config.toml
hidden_size = 192
num_attention_heads = 2
hidden_act = "gelu"
init_std_qkv = 0.0257
init_std_up = 0.0257
init_std_down = 0.0257
final_lr_fraction = 0.0
batch_tokens = 16384
max_seq_len = 384
train_tokens = 93720000
MLP neurons of a small language model. Each row is named by its layer, matrix (up: input weights) and neuron, and shows model dimensions 32-95. Each number is 200 + 40 x the weight over its row's rms, rounded and kept within 0 to 999.
After each neuron's rows, "fires after" lists the tokens most often just before its 100 highest values on Wikipedia text that the model never trained on.

L4.up542,179,186,227,197,256,203,240,210,270,167,186,125,184,180,187,178,240,260,179,239,288,196,205,224,120,200,219,174,192,174,233,239,140,215,204,116,165,214,211,163,257,203,255,207,189,250,200,164,192,205,147,148,202,229,97,161,190,212,137,253,167,196,272,139
fires after: ".", " |", " C", " F", " P"

L3.up732,194,240,138,234,174,150,222,219,136,241,154,239,243,191,318,284,251,196,203,165,171,224,236,186,234,222,267,211,184,196,123,170,175,170,244,198,166,200,222,239,282,277,219,150,185,108,221,191,210,177,184,204,159,230,237,241,149,249,234,181,128,206,214,235
fires after: " the", " a", " to", " at"

L3.up564,176,167,275,293,205,154,219,206,185,191,209,281,197,131,170,199,142,189,253,221,190,195,186,243,204,187,209,178,246,194,138,176,255,238,149,187,237,187,217,246,197,243,178,134,172,183,229,150,217,241,170,222,171,203,273,194,212,216,163,222,180,169,196,213
fires after: " in", " the", " ", " on"

L3.up396,157,260,193,117,192,195,165,185,254,191,263,219,180,185,193,168,254,238,152,163,188,264,188,178,160,241,194,212,213,215,176,186,254,224,246,153,225,321,154,193,181,228,213,251,229,213,223,271,223,220,183,204,191,233,298,177,240,198,195,212,177,140,185,192
fires after: ",", " the", " The", "."

L3.up627,212,259,226,138,218,164,170,186,300,220,184,220,216,240,237,216,196,191,180,177,182,122,181,176,217,281,210,230,188,166,150,276,195,193,161,215,163,245,261,125,186,195,242,200,215,159,210,145,151,215,174,239,251,151,219,169,218,214,263,171,114,162,181,160
fires after: ".", ",", "–"

L3.up77,204,181,172,219,264,299,236,178,275,267,202,204,195,224,196,259,205,166,135,141,170,241,262,269,99,174,263,234,189,184,192,239,260,156,202,253,187,239,232,204,147,227,133,203,247,185,242,164,140,185,233,213,236,264,193,214,200,264,161,171,206,143,219,212
fires after: ",", " that", " and"

L4.up259,183,241,228,243,195,150,213,199,257,168,169,239,198,253,203,220,198,167,236,139,205,176,201,209,221,183,176,233,181,221,196,141,195,319,181,215,213,216,179,179,219,176,198,285,203,205,170,200,163,139,212,240,179,229,246,161,239,184,207,305,151,255,90,174
fires after: "–", "-", " No", ".", "2", "202"

L4.up650,50,174,280,202,177,246,201,277,265,199,145,177,177,197,232,216,179,228,176,242,201,186,152,167,203,250,187,218,238,187,158,213,213,184,223,209,210,119,203,176,215,229,160,156,234,183,253,153,246,212,195,227,225,172,195,238,155,181,157,201,218,247,237,182
fires after: "–", "-", " ", " known"

L3.up57,135,194,216,284,216,198,234,215,214,188,299,179,189,186,197,217,170,196,304,152,283,124,271,254,228,304,228,212,199,208,180,249,219,198,216,177,229,184,205,170,230,236,262,180,236,251,223,199,291,277,126,228,200,252,221,195,229,163,220,236,239,233,202,158
fires after: " ", "201", "199", "202", " ("

L4.up425,222,216,261,202,211,246,198,244,181,182,156,217,235,129,222,195,157,262,176,205,213,235,201,280,230,222,152,206,212,289,173,170,162,166,144,169,116,137,193,217,234,268,184,136,191,188,184,128,215,199,122,153,188,133,154,202,219,114,196,190,172,189,228,174
fires after: " |", ":", " ", ".", ";", " number"

L3.up154,156,272,185,81,181,235,174,176,162,244,123,189,170,260,103,177,153,148,158,193,241,237,262,184,191,163,207,215,203,132,174,200,184,224,193,305,196,217,209,227,223,224,168,248,93,167,181,272,205,215,189,256,138,162,205,163,154,176,223,244,163,174,107,200
fires after: " (", " born", " the", ",", " died"

L4.up731,148,131,205,210,229,204,194,214,206,219,191,122,238,163,132,227,276,158,137,256,206,179,133,229,188,227,182,232,220,223,213,170,140,167,254,194,164,196,231,121,286,207,204,120,271,153,163,227,156,243,176,198,192,160,255,181,208,168,161,119,185,219,253,248
fires after: " R", " H", " pr", " J", " L", " l"

L4.up578,237,182,189,172,189,237,171,196,199,231,183,258,186,238,237,224,263,164,114,122,198,189,178,231,161,200,212,200,148,168,257,217,249,189,155,189,108,222,134,248,204,214,293,146,253,226,220,228,192,222,185,120,274,236,175,215,254,210,279,201,212,217,219,188
fires after: ",", ".", " that", "4"

L4.up523,196,160,149,238,219,185,223,290,217,181,178,188,252,146,173,202,113,158,181,139,183,203,175,150,214,191,221,243,223,110,183,239,169,255,180,257,141,189,245,230,246,254,156,193,147,209,218,190,164,189,132,206,257,174,256,226,196,207,201,161,209,207,138,247
fires after: " the", " ", " an", " The", " his", " a"

L3.up693,161,179,191,231,180,190,226,143,216,169,181,183,240,213,245,211,270,193,208,189,173,210,227,225,228,241,241,210,284,200,207,178,268,212,160,215,199,215,265,218,245,247,227,144,190,189,228,143,143,197,219,230,263,221,220,269,205,211,244,240,175,163,214,172
fires after: " ", " of", ".", ":", " ("

L3.up264,157,128,196,133,185,257,152,160,256,225,191,201,191,175,201,183,221,238,173,206,216,153,229,270,245,200,232,208,216,173,189,213,233,212,199,183,130,262,196,115,198,200,205,310,188,197,247,261,200,172,210,248,220,128,214,190,219,214,224,280,191,180,235,151
fires after: " K", " St", " T", "k", " B", "y"

L3.up18,230,189,198,192,171,230,178,120,209,184,239,290,249,261,229,222,262,242,176,199,281,228,177,188,196,178,188,145,169,220,173,232,213,246,176,211,255,224,156,202,214,125,172,182,230,224,127,233,256,213,127,162,181,184,224,218,241,179,206,169,186,126,113,167
fires after: " was", " were", " is", " been"

L3.up360,193,171,144,171,202,224,144,239,232,183,230,184,228,257,243,260,230,232,226,145,205,180,219,285,184,229,199,203,198,155,234,256,199,258,173,173,215,318,253,208,208,241,183,164,201,276,224,163,189,205,208,230,139,181,186,207,197,180,252,163,136,174,131,200
fires after: " ", " (", " is", " was"

L4.up696,204,192,143,191,234,190,214,173,169,206,180,204,351,188,94,139,215,199,238,195,231,227,187,195,103,228,203,161,226,179,196,170,198,248,192,176,221,100,194,208,185,206,190,288,239,189,215,169,192,217,162,184,191,178,210,244,181,109,157,158,198,236,119,160
fires after: " ", " in"

L3.up473,226,179,217,231,263,221,131,166,217,247,244,239,209,182,258,217,123,189,212,207,205,156,226,237,273,239,131,175,226,154,197,153,174,219,164,210,240,205,227,239,115,185,203,138,153,207,246,190,223,264,169,170,151,191,196,274,131,216,230,218,206,156,195,161
fires after: " in", " P", "P", " In", " |", " ("

L3.up328,311,232,201,190,214,240,214,142,175,203,163,177,239,238,133,165,181,142,175,203,159,101,143,231,133,267,245,236,192,223,170,223,258,187,188,237,202,209,205,174,246,190,183,238,296,262,224,173,189,216,290,228,185,252,196,185,241,227,232,173,187,240,212,176
fires after: " (", " S", "S", "(", " s", " |"

L3.up193,358,187,194,151,203,192,244,187,244,232,209,154,133,265,142,160,163,256,209,204,286,146,191,235,190,193,206,194,194,207,203,205,180,227,170,175,206,231,207,205,146,232,217,212,212,184,168,221,206,159,165,197,172,107,118,167,201,235,275,178,87,175,225,167
fires after: " M", " m", "M", " Sch", "C"

L3.up43,234,236,210,157,218,245,124,168,78,240,260,171,214,232,224,268,206,206,153,195,279,236,274,164,186,87,138,237,189,108,215,196,255,159,192,178,161,156,179,230,243,184,262,242,251,208,181,223,218,211,178,160,222,223,166,191,208,158,264,277,191,210,166,220
fires after: ",", "0", " ", "7", " in", " Or"

L4.up176,184,223,287,229,186,160,250,259,248,140,186,237,238,189,194,225,164,186,178,177,219,251,173,199,184,212,247,180,276,232,147,234,175,211,178,173,152,267,210,149,221,233,249,226,216,244,132,194,228,186,209,230,243,204,174,222,204,206,256,191,206,252,173,243
fires after: ",", "-", "),", ".", " It", ".g"

L3.up368,234,257,275,200,193,231,176,147,143,222,230,167,176,204,165,150,171,271,149,206,213,201,226,195,208,157,184,174,156,191,200,186,204,146,125,254,197,217,229,167,157,175,183,307,197,196,266,180,245,184,161,231,282,169,238,232,184,202,207,236,203,182,225,186
fires after: "0", "8", "978", "4", "6", "7"

L4.up317,182,245,249,248,213,180,129,86,213,134,184,208,175,198,233,176,216,257,234,180,158,171,200,241,235,211,178,237,193,194,207,147,161,222,207,243,197,209,202,231,266,251,249,248,258,251,202,227,160,185,204,251,84,177,212,203,221,245,191,239,179,112,203,121
fires after: ".", " No", " Part", " Episode", " sp", " Line"

L3.up599,192,218,188,268,189,181,168,300,206,101,282,223,243,193,230,177,130,169,154,225,165,174,186,181,187,203,171,164,213,248,172,125,192,188,132,164,295,189,223,159,264,234,221,222,161,154,172,203,233,254,190,220,241,185,194,181,187,214,152,150,191,246,243,184
fires after: " the", " The"

L3.up65,204,177,148,125,203,175,238,221,206,194,189,232,233,293,201,235,267,186,231,259,90,237,304,195,171,215,233,160,245,188,191,277,270,210,219,153,167,230,200,253,219,252,312,199,150,191,183,199,234,176,166,210,257,182,249,184,241,154,210,192,213,156,169,218
fires after: ",", ".", " which", " who", " has"

L4.up17,269,209,167,178,136,174,238,258,187,169,261,226,241,168,203,200,166,147,196,172,222,233,196,129,220,144,216,204,217,211,230,194,215,262,177,200,161,152,228,273,301,234,189,230,200,170,232,205,129,161,256,252,191,229,240,290,192,233,205,172,208,157,176,119
fires after: " |", " the", " of", " ", " a", " at"

L3.up319,253,246,221,184,196,237,137,198,196,157,134,193,210,221,168,206,169,231,93,161,245,215,154,229,160,180,185,236,201,184,213,230,151,212,192,175,225,118,166,162,151,173,232,183,255,142,180,203,139,287,145,168,200,162,206,158,191,227,233,261,242,202,165,169
fires after: ".", " due", ",", ":"

L3.up488,139,223,231,180,236,205,244,196,216,180,221,182,301,175,237,188,156,115,220,213,178,159,212,216,215,207,131,203,196,196,163,130,97,230,150,220,219,168,164,216,234,258,207,169,207,226,258,168,256,209,249,195,174,180,200,247,203,219,91,153,155,223,162,202
fires after: " the", " in", "The", " In", " ", " On"

L3.up1,175,195,263,216,176,177,225,237,213,170,281,195,254,178,213,205,184,207,186,224,170,196,279,212,265,262,215,189,235,198,226,182,197,223,250,223,194,178,196,164,183,233,134,134,146,221,222,217,218,200,151,257,171,171,202,243,248,131,219,141,146,178,206,210
fires after: " on", " the", " b", "On", " On"

L3.up497,189,207,228,168,128,203,159,201,282,224,220,133,196,122,179,224,213,182,127,253,155,182,223,177,194,215,247,194,204,222,169,182,268,220,210,156,202,171,209,242,190,173,277,268,240,184,247,136,246,171,156,208,292,264,216,218,216,210,228,170,153,169,183,243
fires after: " and", " the", ",", " a", "|"

L3.up390,186,196,174,215,233,196,212,225,236,197,231,158,185,237,238,240,155,118,181,236,134,226,229,217,181,191,165,228,171,204,224,181,221,204,142,258,227,129,252,198,185,174,167,228,240,240,209,139,257,248,138,210,185,199,221,199,132,164,220,251,178,274,213,192
fires after: " the", " in", " under", " In", " to"

L3.up332,207,207,272,188,331,194,163,204,206,150,235,194,184,298,266,264,241,190,194,230,182,241,193,219,210,253,207,162,313,231,184,218,216,240,216,178,264,243,221,257,194,209,260,175,200,245,241,176,181,279,259,226,253,136,176,261,170,212,263,237,100,177,170,145
fires after: " ", ",", ".", " (", ":"

L3.up715,190,292,242,198,225,219,135,213,173,184,173,207,290,244,220,215,229,264,223,141,183,181,177,204,139,198,258,231,223,253,121,269,191,245,168,181,189,234,137,218,150,236,164,214,152,220,191,208,156,296,213,146,188,242,225,158,266,168,241,213,141,172,189,185
fires after: ",", " was", " were", ":", " are", " is"

L4.up656,237,263,190,160,186,229,175,226,249,118,177,212,148,184,231,239,280,175,181,221,234,104,197,220,162,253,198,174,214,231,165,250,199,114,159,226,221,162,185,238,197,183,190,183,233,271,208,182,261,222,64,220,240,151,279,173,273,195,208,186,99,212,244,219
fires after: ".", ","

L4.up476,149,239,177,242,201,177,245,234,233,187,142,161,239,174,292,180,91,115,182,146,203,192,186,131,229,183,216,180,185,152,251,237,165,235,169,238,131,203,145,250,207,263,162,123,166,122,214,267,155,257,212,221,184,218,231,276,163,143,207,259,144,263,129,188
fires after: " on", " under", " the", " to", " ("

L3.up353,184,184,210,210,195,337,120,213,160,162,215,213,170,164,206,204,218,184,150,181,298,238,220,199,125,150,218,159,192,234,187,219,233,115,205,199,231,293,263,208,181,150,207,217,240,208,202,158,158,277,226,166,226,231,180,209,205,214,270,248,224,171,141,273
fires after: ",", ".", "0", "7", "9", "8"

L3.up509,193,235,124,302,213,227,234,204,278,187,219,150,261,205,232,143,166,258,158,137,147,210,233,214,231,133,277,202,190,206,177,208,234,264,176,231,200,173,249,171,234,222,145,179,244,145,233,221,182,250,238,136,241,176,203,180,222,257,209,237,219,205,196,148
fires after: ",", " and", " P", " Pan", " acc", " A"

L4.up67,183,201,182,161,232,201,163,245,242,162,193,229,176,232,225,173,189,253,121,172,201,184,197,178,138,278,197,195,212,167,226,191,235,118,160,115,154,143,234,241,205,198,292,218,193,289,240,195,144,195,236,186,208,256,185,165,260,264,216,182,241,210,125,175
fires after: ".", ","

L4.up382,162,112,170,186,221,268,201,257,247,219,226,275,265,176,243,248,186,150,111,148,175,202,278,168,241,209,247,221,258,159,124,184,191,236,176,149,174,242,182,204,293,315,266,217,208,174,181,165,209,174,180,171,210,167,192,220,209,238,238,150,168,266,191,259
fires after: " the", "U", "A", " a"

L3.up421,214,77,194,232,238,222,201,205,227,152,127,228,162,197,255,261,304,250,209,164,236,203,162,206,216,196,283,211,171,174,152,332,261,207,166,175,181,257,170,177,136,112,130,224,216,210,136,231,171,183,159,287,169,253,213,173,176,192,274,163,281,172,242,198
fires after: " of", " more", " for", " to", " E", " C"

L3.up468,227,167,223,251,95,268,207,226,197,228,115,191,143,206,220,257,247,243,165,195,253,112,236,259,187,210,219,160,221,238,186,243,181,235,180,205,258,246,219,240,273,208,230,232,125,185,193,197,190,268,177,240,168,234,207,208,285,126,241,196,219,183,79,212
fires after: ",", " m", " consist"

L3.up132,210,247,195,199,226,320,189,205,219,240,166,127,189,242,121,144,225,203,228,222,230,144,237,142,191,217,210,259,182,213,204,259,238,174,178,221,239,198,73,149,219,156,266,202,227,225,160,222,189,216,171,153,143,193,249,206,223,200,184,219,209,191,197,133
fires after: ","

L3.up528,176,196,197,262,184,161,163,263,187,156,214,249,241,256,139,196,217,141,128,212,177,201,192,240,181,216,215,249,216,152,174,165,219,243,190,185,187,162,200,168,225,183,229,157,132,214,218,166,188,208,221,192,232,139,160,234,194,256,245,164,159,193,196,233
fires after: " a", " his", " The", " the", "The", "'s"

L3.up271,161,211,263,161,264,256,229,167,234,232,241,185,117,200,233,249,183,241,127,162,237,189,225,173,118,321,148,221,212,210,178,183,243,178,201,198,207,151,194,280,135,205,157,186,261,208,218,166,226,177,186,196,212,177,225,158,176,237,194,174,177,225,252,210
fires after: " In", "In", "=="

L4.up631,214,216,172,251,191,263,240,179,296,253,190,202,160,289,121,171,223,203,177,210,235,155,159,239,228,200,196,187,200,203,231,283,157,194,272,139,155,231,108,113,200,225,237,156,253,184,155,208,237,193,210,230,202,128,105,220,205,153,226,189,148,239,173,122
fires after: " M", "M", " B"

L4.up224,203,254,174,177,120,166,157,167,219,126,209,203,225,266,188,250,210,247,226,144,219,157,240,131,206,216,184,198,187,228,177,203,187,239,151,165,133,194,184,204,162,175,253,247,246,222,181,203,207,242,162,130,240,157,182,193,208,277,231,193,141,82,227,176
fires after: " was", " were", " are", " been", " is", " being"

L3.up595,196,326,242,174,210,183,141,212,190,227,212,182,243,219,201,181,129,179,225,187,265,229,226,197,160,183,170,211,220,174,139,194,239,219,151,193,188,289,177,141,195,223,260,188,188,214,223,188,177,234,148,140,159,157,243,186,153,195,199,208,198,166,222,171
fires after: ",", " foc"

L4.up514,208,210,226,249,192,249,185,145,217,209,175,195,193,164,166,234,194,242,254,179,262,185,237,272,210,196,174,153,223,126,144,166,217,232,167,241,208,219,218,234,219,205,212,168,216,165,170,179,163,228,122,113,109,173,161,186,235,148,213,200,140,126,146,222
fires after: " ", " L", ","

L3.up163,191,210,154,229,222,224,211,160,192,224,181,202,212,255,133,240,147,197,190,211,194,222,219,217,123,198,202,238,239,225,272,138,165,195,161,238,238,204,111,192,131,149,219,216,217,145,210,228,202,195,156,140,195,219,155,171,206,203,273,178,139,163,206,190
fires after: ",", " Al", " al", " (", "\n", " and"

L3.up485,190,214,229,162,238,177,290,220,235,186,221,210,251,230,138,180,200,198,228,173,188,238,231,194,170,255,218,155,251,110,167,197,176,234,265,146,223,198,204,176,198,208,235,192,191,211,240,202,259,246,180,202,180,233,219,171,141,164,191,151,118,237,193,162
fires after: " the", " ", " his"

L4.up144,233,186,123,193,202,197,147,188,223,180,217,165,212,161,202,304,165,228,108,192,144,282,191,155,79,152,207,246,196,162,218,203,138,160,187,152,162,239,222,205,217,197,291,172,258,103,172,161,218,263,209,96,226,257,192,168,209,203,219,124,135,134,246,252
fires after: ",", " United"

L3.up498,183,172,164,174,317,259,166,257,247,210,173,179,258,292,181,253,207,225,210,150,235,192,182,232,207,158,245,237,203,291,227,228,190,205,170,219,198,231,188,167,229,198,222,227,227,203,237,174,218,154,176,215,165,200,173,148,260,170,166,141,236,202,208,173
fires after: ",", " and", "-", " C", ";", " par"

L3.up645,232,148,275,229,215,228,191,157,186,194,216,193,297,232,228,195,159,159,152,244,241,192,224,251,229,225,177,195,214,205,214,153,158,264,188,210,201,131,208,198,153,237,203,195,207,203,185,227,213,175,123,268,166,156,215,120,90,286,201,196,145,209,189,250
fires after: " un", " Al", " am", " al", " Ex", " In"

L3.up446,206,156,224,286,208,220,169,299,158,202,241,195,270,120,267,234,170,158,203,266,188,180,252,233,203,278,214,212,282,201,193,254,242,263,193,217,235,206,175,225,232,208,166,237,125,175,233,240,255,220,103,205,197,134,238,149,186,213,213,259,243,222,216,214
fires after: " the", " to", " on", " Che"

L3.up392,138,171,156,199,227,240,139,222,230,172,193,161,224,174,196,198,233,202,183,123,186,208,199,146,254,249,235,195,306,238,171,186,194,234,245,168,164,149,233,179,205,236,202,189,233,172,178,170,165,209,286,258,233,161,218,186,220,233,215,157,116,198,232,215
fires after: "-", "–", " were", " =\n\n", " as", " was"

L3.up52,221,218,157,158,191,240,173,190,254,208,161,257,153,185,194,239,251,237,24,252,187,227,215,167,244,152,170,243,237,127,147,239,206,203,127,231,207,203,243,117,261,181,240,141,212,239,170,187,212,207,185,158,176,224,242,148,187,232,259,229,175,199,244,235
fires after: ",", ".", " the", "The", " The"

L4.up569,201,176,203,312,162,246,212,192,233,228,251,175,168,181,219,255,224,186,261,247,168,179,211,187,246,282,143,252,207,195,186,137,156,265,154,216,181,171,217,214,146,203,251,188,237,176,139,207,169,147,158,230,150,207,143,185,231,246,186,227,173,136,186,174
fires after: " L", " R", " P", " Top"

L4.up23,179,155,196,209,207,226,218,193,180,210,252,192,137,220,233,145,253,142,104,205,205,241,230,150,230,232,160,209,252,206,158,198,170,166,196,256,271,234,244,216,216,296,199,202,185,168,155,183,258,186,250,186,228,218,292,193,248,178,202,210,166,180,243,270
fires after: " ", " the", " a"

L3.up755,234,202,215,182,278,250,128,159,173,155,238,221,130,162,121,191,184,223,196,193,214,151,200,192,125,171,180,129,169,179,151,169,167,258,154,243,132,154,197,188,178,209,216,166,182,216,277,239,227,183,203,151,199,234,206,204,208,195,192,197,184,272,148,70
fires after: ".", " consist", "0", "ing", " result", "ed"

L4.up601,294,180,200,259,259,185,238,175,188,216,198,243,287,138,233,245,228,194,205,110,210,220,201,162,145,200,195,168,180,165,110,285,254,142,186,221,155,218,140,246,150,201,175,183,115,162,206,164,207,232,161,206,210,202,227,222,179,233,188,190,173,207,198,229
fires after: " the", " which", " to", " and", " was"

L3.up315,252,229,152,135,154,222,133,185,214,201,144,198,195,203,170,186,188,213,180,207,285,128,166,167,206,207,168,161,190,214,245,237,160,236,229,205,187,201,268,107,197,231,206,180,236,217,150,226,176,145,239,176,286,158,236,242,219,259,245,218,110,108,211,226
fires after: " was", " as", " a", " is", " became", " been"

L4.up698,209,257,184,217,262,194,266,195,194,158,262,195,116,122,138,285,210,170,189,179,209,192,237,244,278,212,302,190,225,226,220,170,187,204,217,123,190,207,251,227,218,159,269,246,200,145,250,238,138,218,219,264,203,187,148,196,245,198,235,141,199,178,174,201
fires after: " |", " ", "-y", "|"

L3.up750,254,197,203,290,248,223,164,144,221,132,250,245,187,174,182,244,218,172,243,137,260,206,179,236,159,147,162,163,229,202,175,191,167,271,104,165,217,220,192,229,276,191,219,216,163,182,187,212,138,183,147,191,140,276,161,244,139,95,213,89,279,177,171,191
fires after: " ", " S", " al", " res", " ins", " East"

L3.up767,189,177,289,190,222,198,178,150,207,157,152,165,170,258,156,170,240,228,197,161,199,168,177,164,191,218,213,221,244,192,194,217,246,231,172,242,232,210,267,217,220,172,162,226,259,246,195,254,254,177,222,224,277,201,212,103,231,157,179,194,128,223,169,201
fires after: ",", " such", " Jr", "-", "."

L3.up302,177,174,280,169,181,117,251,235,239,179,190,179,207,229,159,222,171,187,157,197,204,172,220,182,139,209,165,211,208,149,194,203,133,170,142,197,138,169,229,198,159,254,210,210,196,148,232,234,302,199,264,233,196,173,252,164,254,239,148,252,158,197,205,213
fires after: "\n\n", " the", ".", "-", " n", " The"

L4.up441,209,190,110,247,234,171,196,215,205,216,233,151,187,194,149,219,271,185,159,220,282,211,190,240,204,205,187,202,184,171,217,215,260,233,251,192,242,194,274,202,175,211,283,146,228,151,187,126,308,195,199,233,245,188,152,273,219,203,176,176,199,252,217,293
fires after: " the", " his", "-", " an", " in", "The"

L4.up525,185,252,240,207,167,195,216,157,174,271,174,185,147,112,142,219,292,198,170,153,229,181,231,233,145,287,233,166,162,197,211,209,154,187,188,219,190,158,263,150,212,171,193,186,216,239,187,178,238,204,204,226,216,160,234,193,203,184,225,182,215,176,145,234
fires after: " l", " d", " L", "L", " H", "H"

L3.up35,172,116,227,255,216,215,215,155,216,183,130,175,177,266,271,229,163,211,222,253,208,216,248,195,223,199,203,244,202,190,194,211,225,185,202,259,220,133,201,187,185,224,214,194,258,151,364,173,229,227,177,188,194,252,202,247,259,214,176,255,206,166,235,184
fires after: "–", " ", " On", " on"

L4.up308,171,203,121,209,299,235,187,237,280,200,199,231,256,271,226,221,110,180,168,151,208,174,148,203,189,203,151,189,190,165,259,265,159,220,171,188,218,216,269,251,243,171,186,220,250,183,248,206,169,174,150,205,254,224,215,234,169,214,300,195,185,239,211,221
fires after: " a", " was", " en", " pre", " un", " had"

L4.up278,252,271,285,125,134,258,194,243,151,174,194,173,84,215,192,253,249,322,206,134,210,253,220,214,170,136,235,224,157,218,204,190,193,175,195,214,213,244,228,185,185,216,323,167,223,104,172,186,212,228,248,207,222,239,211,144,244,193,247,206,209,189,168,195
fires after: ",", " as", "0"

L3.up76,201,182,260,194,210,217,149,174,263,175,149,179,204,183,158,240,224,213,223,228,274,161,211,187,179,204,237,236,174,213,227,272,214,236,194,236,237,195,212,201,202,180,226,176,279,163,308,128,322,253,223,195,183,202,121,158,223,191,146,192,170,121,163,136
fires after: " in", " ", " In", " November"

L4.up572,197,253,299,231,168,169,198,255,219,166,261,164,203,166,202,209,327,143,222,200,225,177,218,186,195,225,222,158,166,139,193,185,227,246,274,172,148,176,157,253,218,212,125,248,251,249,206,170,310,200,196,242,250,173,104,233,232,253,241,244,216,170,119,199
fires after: " ", "|", " |", "199", "-", "201"

L3.up424,190,230,161,187,180,146,267,183,248,181,201,227,284,244,79,202,233,202,266,164,241,238,197,147,209,180,198,153,225,193,194,167,251,268,218,254,219,189,215,182,206,133,197,276,238,168,211,221,190,279,185,165,133,190,209,228,183,141,170,139,184,162,161,203
fires after: " ", " in", " New", " South"

L4.up395,192,157,273,106,194,197,175,271,190,190,201,248,279,184,266,217,208,243,224,195,220,199,180,185,179,265,318,194,227,237,214,252,273,136,229,205,170,182,151,307,132,248,172,216,177,223,227,205,135,185,197,216,217,230,215,182,207,225,283,215,299,205,219,194
fires after: " to", " did", " would", " may", " could"

L4.up741,241,206,122,263,167,158,269,206,135,190,207,211,149,220,132,217,239,143,208,205,151,156,213,251,135,292,242,267,255,179,172,152,205,267,137,218,179,235,192,259,184,158,228,198,162,177,227,196,276,191,235,156,181,201,192,239,218,245,197,151,232,168,196,159
fires after: " |", " L", " S", " W", " m"

L3.up326,245,180,178,237,171,206,245,194,261,251,174,241,113,237,206,214,181,177,174,229,195,196,213,215,175,172,254,251,100,205,221,177,209,215,238,245,183,174,198,212,149,195,220,168,180,145,174,244,225,233,208,224,207,231,252,205,161,214,247,218,154,149,195,201
fires after: "M", " M", "N", " N", "W", "P"

L3.up66,271,230,261,199,126,190,246,207,244,210,203,127,210,211,196,225,205,210,228,310,253,106,178,273,281,222,166,179,206,220,228,209,199,256,172,165,208,209,199,160,153,195,322,144,226,137,220,212,178,176,176,223,199,156,149,123,162,143,231,137,184,198,200,235
fires after: " M", " L", "M", " H", " m", "H"